From a checkpoint of a small transformer trained on Wikipedia.
Size: 12 layers, width 384.
Architecture: rotary positions, no biases in attention or MLP.
Training: a variant of Muon for these matrices, 5564 steps.
MLP neurons of a small language model. Each row is named by its layer, matrix (up: input weights; down: output weights) and neuron, and shows model dimensions 128-255. Each number is 128 + 24 x the weight over its row's rms, rounded and kept within 0 to 255.
After each neuron's rows is what it responds to, as a language model described it from the Wikipedia text at the highest values.

L9.up863 [136  98 117 102  79 123  99 105  99 146  90 142 173 127 133 148 172 145 101 118 118 163 124 128 120 147  94 159  91 110 132 111 160 137 174 125 116 135 159 159 132 117 150 150 105 117 158 129 116 198 135 101 100 130 107  96 145 105 174 134 105 124 156  81 112 148 127 132 139  86 128 135 142 100 103 107 121 122 163 121 142 117 130 148 160 117 150 152 113  96 159 122 109 117 136 172 136 144 115 119 151 143 153  99 180 130 130 102 137 108 104 118  84 122 136  89 148 143 104 130 153 143 140 111 168  87 149 132]
L9.down863 [111 121 130 173 139 121 109 144 183 108 132 155 138 133 142 111 102 118 194 110 143 117 111 125 168 115 161 106 140 110 146 109  91 171 126 156 148 146  90 114 132 117 109 109 153 103 158 100 101 120 108 132 150 127 169 125 131 136 146 153  75 132 173 127 126  68 129  83 153 130 138  97 111 125 143 117  99 134 171 107 138 124 137 132 137 126 159 133  82  77 103 119 153 130 144 102 124 146 110 154 123 113 116 117  94  97 135 153 137 121 134 156 169  93 168  88 130 114 163 117 128 104 106 146 142 131 102  70]
Description: Word-final plural suffixes. Plural or word-final endings like -s, -es, -ches split off as the last piece of a noun: spines, crystals, stages, aldehydes.

L6.up629 [143 139  96 124 188 129 120 124 114 107 163 140  83 108 158 143 121 157 109 106 159 153 118 149 183 182  86 165 122 105 117 112 114 116 131 132 136 146 157 135  85 131 125 110 125 104 133 139 107 170 164 142 126 125 168 142 140 105 122 140 113  98 114 128 145 141  92 159 109 137 159 178 118 124 115 163 135  97 133 140 127 137  42 107 132 172  97 113 135 144 151 102 155 137 155 105 136 111 134 139 132 110 118 111 136 150 124 140 133 127 155 115 124 130  95 128 135  81 144 138 166 184 120 154 127 162 109 147]
L6.down629 [123 125 100 116 182 121 137 127 117 175 143 135  81 133 139 161 162 137 143 147 123 104 139 141 102 174 181 119  80 113 121 116 104 111 143 136 118 171 154  91 132 151 166 133 138 141  99 148 167 143 131 121 138 109 130  97 117 111  74 107 120 132 149 134 130 136 157 112 153 116 127 175 141  87 104 110 117 114 123 155 188 161 143  84 123 127  99 153 127 123  99 184 125 127 191 112 102 158 188 119 143 111 139 129 129 147 123  95  98 144 159 132 176 144 114 110 165 152 134 162 118 131  97 144 114  98 140 177]
Description: Word-final suffix completions. Suffix pieces that finish a noun, mostly the plural -s, also -ing, -ly, -es, -ations, as in courses, skiing, traditionally.

L9.up1506 [121  84 121 104 126 134 110 153 103 115  94 150 158 134 108  97 145 153  98  99 153 144 121 177 121 117 155 119 119 139 138 122 115  70 157 174  93 146  99 116 150 102 144 123 107  79 135 148 174 123 133  47 123 128 155 119 115 124 140 153 160 123 127 113  67 115  94 148 114 116 138 129 101 108 176 110 131 147 117 115 101 157  93 146 144 126 122 129 100 116 132 101 163  86 118 119 142 146 112 115 151 147 123 126 143 129 114 126 183  93 155 136 122 127 157 160 116 120 159 150 173 137 153 122 128  67 132 129]
L9.down1506 [179 119 188 156 101 141 113 123 122 121 143 129 175 147 165 130 129 107 147 179 104 146 116 214 131 119 132 100 143 133 115 142 134 136 107  82 107 106 150 163 119 106 127  88 108 153  98 118  72 146 118 121 135 141 141 106  99  99 114 119 119 149 118 137 182 146 123  92 181 196 155 137 146 157 114 133 162 124 110 132 134 102 121 105 136 132 120 109 179  99 187 110 123 115  83 135 162 151  89 149 152 129 155 147 140 110 134  75 157 142 132 196 109 159 142 170 122 175  86 102 113 162 122  92  93 128 150  75]
Description: Word-completing suffix pieces. Final subword pieces that finish a split word, mostly plural or verb -s (moves, laws, vessels), plus name endings (Olga, Patricia) and LaTeX bits (\Omega, \mathbf).

L9.up1018 [124 117 101 131 152 155  95 156 180 157 130 143 129 151 149 119 128 109 120 134 149 152 134 165  64 166 136 139 110 158 117 161 156 120 149 141 126 134 146  85 158 137 100 147 115  90 158 107 137 141 149 125 123 145 135 109 129 134  98 121 135 110  99 168 160 157 112 164 129 133 131 164 133  73 136 141 103 133 162 137 137 131 140 126 102 133 114 194 158 125 139 162  79 125 152 106 131 113 109 129 117 135 108 114 106 109 134 135 127 147 142 112 116 139 109 120 110 129  87 130 129 115  85 103  86 136  97 105]
L9.down1018 [124 156  94 152 133 133 152 163 195 134 129  87 143 149 127 144 150 102 141  97  86 158 205 146 151 111 139 139 109  94 125 141 107 154 138 130 137 107 121 108 158 130  86 132 142 108 120 140 189 115 163 140 111 141 104 121 126  94 128 101 122 132 150 116 137 135 101 146 122  89 120 128 104 119 104 134 106  77 113 106 143 143 134 138 126 112 163 114 130 162 115 137 135 155 142 143  99 103 174 111 146 129 110 136 129 156  94 137 127 131 144 134 151 172 142 101 108 145 151 136 147 119 116  90 134 111 111  98]
Description: Formulaic Wikipedia completions. Highly predictable tokens in stock Wikipedia phrasing: closing === of headings like Climate, degree fields (science, law), Cambridge, months after In, units such as lb.

L6.up537 [127 141 125 109 169 121 104 137 107  87 114  98 130 149 125 127 123 125 117 123 142 109 137 116 162 147 145 164 103 119  64 170  76 137 175 120  94 117 167 113 124 139 101 141 145 140 145 137 104 129 131 143 166 126 137 144 118 148 115 107 143 133 152 139 147 169 131 130 124  95 127  67 111  82 133 102 139 150 134 135 177 132 137 150 137 116 117 134 128  91 164 135 130 188 124 145  95 122 111  90 144 133 179  89 120 179 118 124 109 128 118 131 105 159 128 109 148 134  96 126 150 114 133 127 114  95 100 140]
L6.down537 [156 135 147 100  85 136 124 172 103 107  92 131 117 109 144 144 185 147 126 139 166 141  94 156 100 111 132 161 109  86 143  99 122 108 114 152  93  95 136 176 154 153  87 103 114  89 166 190 125 120 131 140 145 118 107 130 130 133 113 154 156 109 140 137 114 105  84 164 137 129 131 152 111 136 180 159 144 149  82 130 113 140 148 120 158 135 127 131 112 115 117 130 136 185 107 129 112  91 121 129 173 144 136 137 189 167 126 119 113 130 121 179 129 155 116 147 134 158 105 116 152 144 113 118 156 112 146 131]
Description: Word-final suffix pieces. Final pieces that complete a word, mostly plural -s/-es/-res (benefits, states, Kilometres), plus nouns closing a phrase and % in tables.

L2.up1439 [124 137  92 121  96  92 167 179 133 126  91 107 115 117 126  98 115 139 119 137 132 132 153 160 121  72 126 139 132  91 137 175 109 169 122 155  74 110 165 125 115 149 113 136  88 121 146 130 129 122 139 115  67 130 120 112 122  75 127 149 131 108 139  82 152 170 145 127 161  94 116 121 101 143 108 130 164  98 128  88 138 139  83 128 172 139 132 155 143 126 130 142 138 180 175 102 109 132 160 151 146 132 135 152 140 153 115 177 171 114 145  74 140 141 159 105 109 130  94 167 154 105 113 129  72  95  76 117]
L2.down1439 [157 120  91 130 121 110 172 123  97 105 136 174 126 117 112 130 179 124  93 142 125 106 147 129 104 117 129 121 156  94 133 140 118  98 102 138 110 110 121 137 155 131 108 129 121 128 116 139 133 117 168 159 139 150 121  91 143 136 171 140 139  79 126 118 117 138 116 125 143 115 102 137  95 149 148 121 148 144  83 129 105 125 109  85 124 122 119 133 101 121 151 127 140 146 142 147 137 158 124 170 151 171 135 109 143 110 134  85 138 132 144 142 144 118 178 175  86 120 114 202 146 110 126 170 138 105  84 128]
Description: Plural noun endings. Plural noun tokens or their final plural piece (-s, -ists, -ants, -ities), e.g. students, songs, families, Loyalists, defendants, often after "other" or "several".

L6.up1367 [168 106 130 145 160  98 137 147 128 121 121 132 149 107 150 117 129  99 105 141 149  93  96 131 143 147 119 138 169 105 170 120 150  94  92 165 139 154 163 127 134 146 107 121 139 112 170 104  96 169 162 120 120 123 137 158 110 138 100 138 133 120 170  69 131 133 139 142 143 104 114 101 142  98 124 127 113 115 135 136  93 142 136  95 160 121 125 170 112 178 127  90 162  93 108  97 128 133 114 107  98 155 113 149  93 148 131 179 149 134 134 134 125  95 135 126 167  91 142 131 120  97 161 115 139 124 102  94]
L6.down1367 [112  93 166 102 118 102 108 130 143 150 121 127 128 100  75  87  93 121 101  93 151 129 124 102 138 147 103 124 131 133 132 117  89 131 123 146 120 123 116  83 172 178 129  96 162 106 125 145 142 140 172 103 112 148 103 111 161 149 123 150 114 169 164 105 138  99  70 148 151  92 116  79 131 142 146  98 117 109 116 135 172 125 155 150  85 141 127 130  89 111 143 110 116 151 158 151 141 152 136 133 116 124 125 156 121 182 102 115 152 170 146 114 175 132 144 124 169 165 107 100 144 124 103 114 121 127 135 134]
Description: Predictable mid-word continuations. Word-internal pieces and format tokens whose continuation is nearly fixed, such as the slash in Density …/km², pre-cu-rsors, and table pipes.

L2.up1468 [186 103 120 112 133 154 156 138 120 112  94 140 108 102 111 151 133 132 129 135 129  70 178 153  74 127 133 130 123  99 100 143 104 106 137  96 150 128 107 117 133 121 124 121  99 164 115 151 129  65 171 133  97  88 122 120 122 126 121 109 118 131 121 113 109  92 140  90 111 131 122 144  97 126 133  97  91 157 179 137 101 153 115 103  92 120 123 163 136 165 152 121 145 137  69 129 150 103 132 130 143 174 155 110 123 148 138 110 157 140 123 131 110  69 131 166 111 164 123 177 170 101 139 153 136 134 127 147]
L2.down1468 [121  82 118 141 133  97 164 136 102 117 153 147 150 163 127 130 104 127 135 117 124 130 133 157  88 140 158 114 102 146 128 130 130  88 140 135 130 147 116 148 151  96 136 137 179 117  89  82 137  78 131  81 113 156 143  94 104 144 156 160 110 171 211 127 129 119 141 115 126  99 133 108 145 146 103 126 105 140 160 121 123 136 136 101 112 112 112 169 142 184 134 142 109 138  94 123  99 108 143 177  94 178 132 100 114 161 136 132 123 138 164 116 119 141 116 107  87 126 146 123 151 126 139 167 107 105 124 119]
Description: Table row breaks and linking words. Mostly the line break ending a markdown table row before the next "|" row; also linking words like "of" (intersection of), "located", "such", "local".

L2.up1276 [130 162 106 142 119 164 174 117  96 151  88 161 113 139 120  95 156 170 130 135 141 106 167 111 146 130 112 167 142 159 136 120 101 124 164 122  92 155 193 189 129 132 109 129 152 123 156 136 135 115  77  89 122 128 105 102 132 115 137 111 147 118 135  90  97 151 104 172  98 108  80 165  93 122 127 116 128 102 101 102 121 107 160 117 135 108 130 128 149 140 117 126 126 168 118  96 104 105 142 166 128 150 162 159 118 103  97 134 124  92  84 154 153  78 133 134 126 112 141 151 130  88 157  92 155 134 143 101]
L2.down1276 [143 143 102 141 125  98 136  85 112 120  73 132 122 138 155 122 161 132  95 131 155 112  91 142 145 131  99 159 133 134 144 152  77 111 160 125  78 146 136  91 140 163 159 115 135 134 181  91 102 145 108 143  96 125 127 102  92 139 133 151 153 130 141 106 131 143 127 132 108 134 134 157  80 102 139 112 120 107 111 117 141 108 152 152 122  97 155 129 122 127 146 118 104 141 130 147 121  95 173 169 103 142 153 111 130 160 134 116 114 141 102 117 132 123 126 110 129 128 105 139 130 124 157 124 144  99 184 116]
Description: Word-final plural -s pieces. Word-final pieces ending in s that mark English plurals, either whole nouns or suffixes, e.g. graves, gloves, shows, schools, Districts, games.

L9.up26 [119 107 126 112 145 155 103 120 159 118 138 117 114 118 157 103 121  93 150 137 100 114  99 100 119 137 118 128 114  77 109 152 126 138 131 130 111 128 144 153 165 148 109 112 122 100 147  95 116 106 119 130 132 109 123 145 151 168 125 133 105 143 141  97 153 171 102 101  92 147 135 112 104 156 116 170 130  92 148 104 196 114  85 158 146 141 139 132 137  99 169 112 151 135 132 106 110  96 140 107 100 146 128 134 147 158 134 142 103 165 152 153 122 107 146 133  72  97 142 136 162  86 168 123  96 133 128 135]
L9.down26 [ 69 138 138 164 130 132 132 115 161 125 128 143 150  82  97 134  98 131 140 127  77 182 144 113 134 141  93 135 119 137 113 136 138 107  95 111 101 152 113 163 118 146 127 150 158 121 116 174 110 111 133  97  98  98 151 101 113 161 161 147 106 122 113 137 100  98 127 132 125 149 125 139 163 143 112 158 162 110 147  97 170 125 124 129 132 140 133 123 162 158 116 104 117 151  93 155 156 143 166  89 119 154 142 109 112 132 143 128  93 113 138 113 122 110 137 110 115 157  90 126 158 138 102 102 100 148 110 104]
Description: List and table boundaries. Line breaks and table pipes ending wiki table rows or list entries, just before the next "- " item or "| 1998" row; also colons before quotes and stray word pieces.

L2.up211 [108 155  85  87 152  84 162 139  87 104 111 111 120 173 121 155 139 151  96 120 147 105 129 143 143 109 159 116 150 114  97 126 118 153 131 143 113 131 129 118 102 110  93 108 148 121 165 158  82  99 149 122 111 140 111 119 160  88 114 138 124  87 125 142 113 158 103 123 136  89 155 140 103 141 137 132 111 117 136 123 123 148 140 165 148 113  66 151  92 160 104 136 147 152 177  93  88 164 164  96 142 124 149 126 130  94 115 136 141 124 118 102 121  84 155 108 148 134  93 134 167 102 100 111 117 122  91 135]
L2.down211 [108 106  90 134 162 131 146 147 118 140 122 101 155 128 125 120 126 128  81 144 135 148 125  88 145 107 157 147 120  93 155 113  96 108 121 159 118 145 135 119 148 154 128 155 120 125 145 178 112  99 167 170 108 130  90 102 143 100 140 179 157 125 139 118 121 121 125 156 104  93 154 192 103 122 130 137  91 141 155 129  87 109  89 144 174 108  82 100 114 122 143 137 138 110 127 147 132 155 136 135 142 139 118 157 132 178 118  84 161 164 113 134 158 134 158 152 133 121 175 130 167 108 129  99 158 105 126 140]
Description: Plural noun endings. Plural nouns and the plural suffix "s" on a noun, especially after "other", "some", "of", e.g. other students, individuals, historians, lyrics.

L9.up299 [124 122 109 124 111  55 124  70 132 115 118 162 121 114 150  99 153 165 120 131  96 136 147  84 137  89 177 141 105 109 103 142 111 112  88 124 108 120 157  80 145 100 125 132  96  89 151 135 131 131 145 112 124 167 121  93 107 154 112 157 140 100 149 109 141 149  96 154 167 156 161 106  86 155 138 146 171 117 159 122 155 137 128 147 154 156 115 144 152  87 139 127 141 125 132 105 119  76 167 116 110 182 159 158 160 140 171 146 137 110 104 159 104 102 133 164 113 133 129 140 120 137 123 123 132 140  76 132]
L9.down299 [123 160  89 148 142 181 122 107 138 126 122 130 162 156 105 140 124 107 113 156 175  95 135 117 134 101 178  95 179 116 119 157 134  94 127 104 179 106 173 119  98 101 135 127  92  93 118 103 111 133 156 110 135 127 115 148 155 142 149  97 119  82 161 155  86 135 123 125 108 144  89 136 137 144 142 139  90 123 137 127 125 155 136 133 133  63 145 131 194  87  77 117 121 150 150  95 112 132 159 119 113  91 170 152 125 111 119  85 119 117  97 138 136 120 116 133 156 137 118 125 142 167 148 117 148  91 122 111]
Description: Plural suffix after numerals. Word-final pieces, mostly plural -s/-es, completing a noun that a number counts, as in 37 floors, three bouts, six districts; also decimal digits and table-separator rows.

L6.up1351 [160 151 176 158 152 151 168 139 102 179 125 173 187 115 146 117 107 135 109 116 103 129 127 125 145 119 156 158 142 104 125 146 113 150 159 117 143 126 133 128 140 120 131 104 139 120 115 128 102  95 135  91  79 132 100 100 115 120 112 124 150 120 111 124 127 163 154 114 102 116 147 156 116 126 153 162 102 103 127 148 149 110 117 138  78 142 142 126 147 110 123  97 136 142 117 107 145 140 143 123 124 136 130 141 146 145 139 143 120 118 150 128 101  91 115  88 121  94 148 119 120 134 116 132 114  99  96 118]
L6.down1351 [142 134 180 121 133  96  96 120 160 108 140 106 129 141  88 179 135 151  96 138 141 129 152 136 160 132 129 131 130 124 120 120 128 140 131  91 132 156 141 146 118  89 136 134 153 152 139 130 123 142 168 130 116  87 174 126 119 137 130 155 109 126 152 126 152 165 142 114 119 178 127 123 136 137 160 101 146 128 129  94 108 166 117 197 127 155 151 161 100 103 101  69 142 135 112 112  92 111 153 133 115 134 103 128 131 132  96 123 127 120 149 179 158 108 163 149 157  87 143 128 143  90 110 125 117  92 179 118]
Description: Table cell starts. Tokens opening a cell or row in Wikipedia markdown tables: a number's first digit (196, 44.7%), a pipe, or the line break ending a row.

L6.up1330 [182  76 126 132 114 159 110 126 127 148  97 108 168 136 119 149 152 141  89  90 117  92 137 103 134 121 122 192 121 130 126 154 149 110 129 126 140  91 153 145 113 100 132 104 194 151 112 131  97 138 139 151 110 138 117 106 112 129 161 129 123 130 126  90 140 143 110 111 108 119 115 139 110  95 100 103  95 124 161 119 161 121 131 141 147 138 114 108 149  94 110 116 153 107 115 105  93  88 148 121 121 132 152 104 104 130 129 122 136 112 179 112 121 119 111  99 117 112 102 151 103 137 107 103 120 120 122 147]
L6.down1330 [146 119  91 176 102 134 151 150 157 123 175 155  76 103 125 118  89 132 151 103 172 118 156 130 103  97 102 141 111  99  90 138  87 112 110 114 115 138 123 167 145 133  78 135  86 101 108 123 129 151 177 112 148  93  73 113 138 104 162 145 114 137 116 148 128 133 100 116 153 136 130 107 106 125 123  89 122 162 179 132 126 152 141 130 138 139 182 130 103 125 137 143 133 143 111 186 101 131 152 121 123 143 154 132 102  87 117 185  71 130 122 147 124 133 127 119 146 126 135  71 116 114 158 115 157  87 130 129]
Description: Predictable word continuations. Tokens that finish a word begun by the previous piece, such as ang-les, aer-ation, leg-s, or expected phrase words like at the top, at number.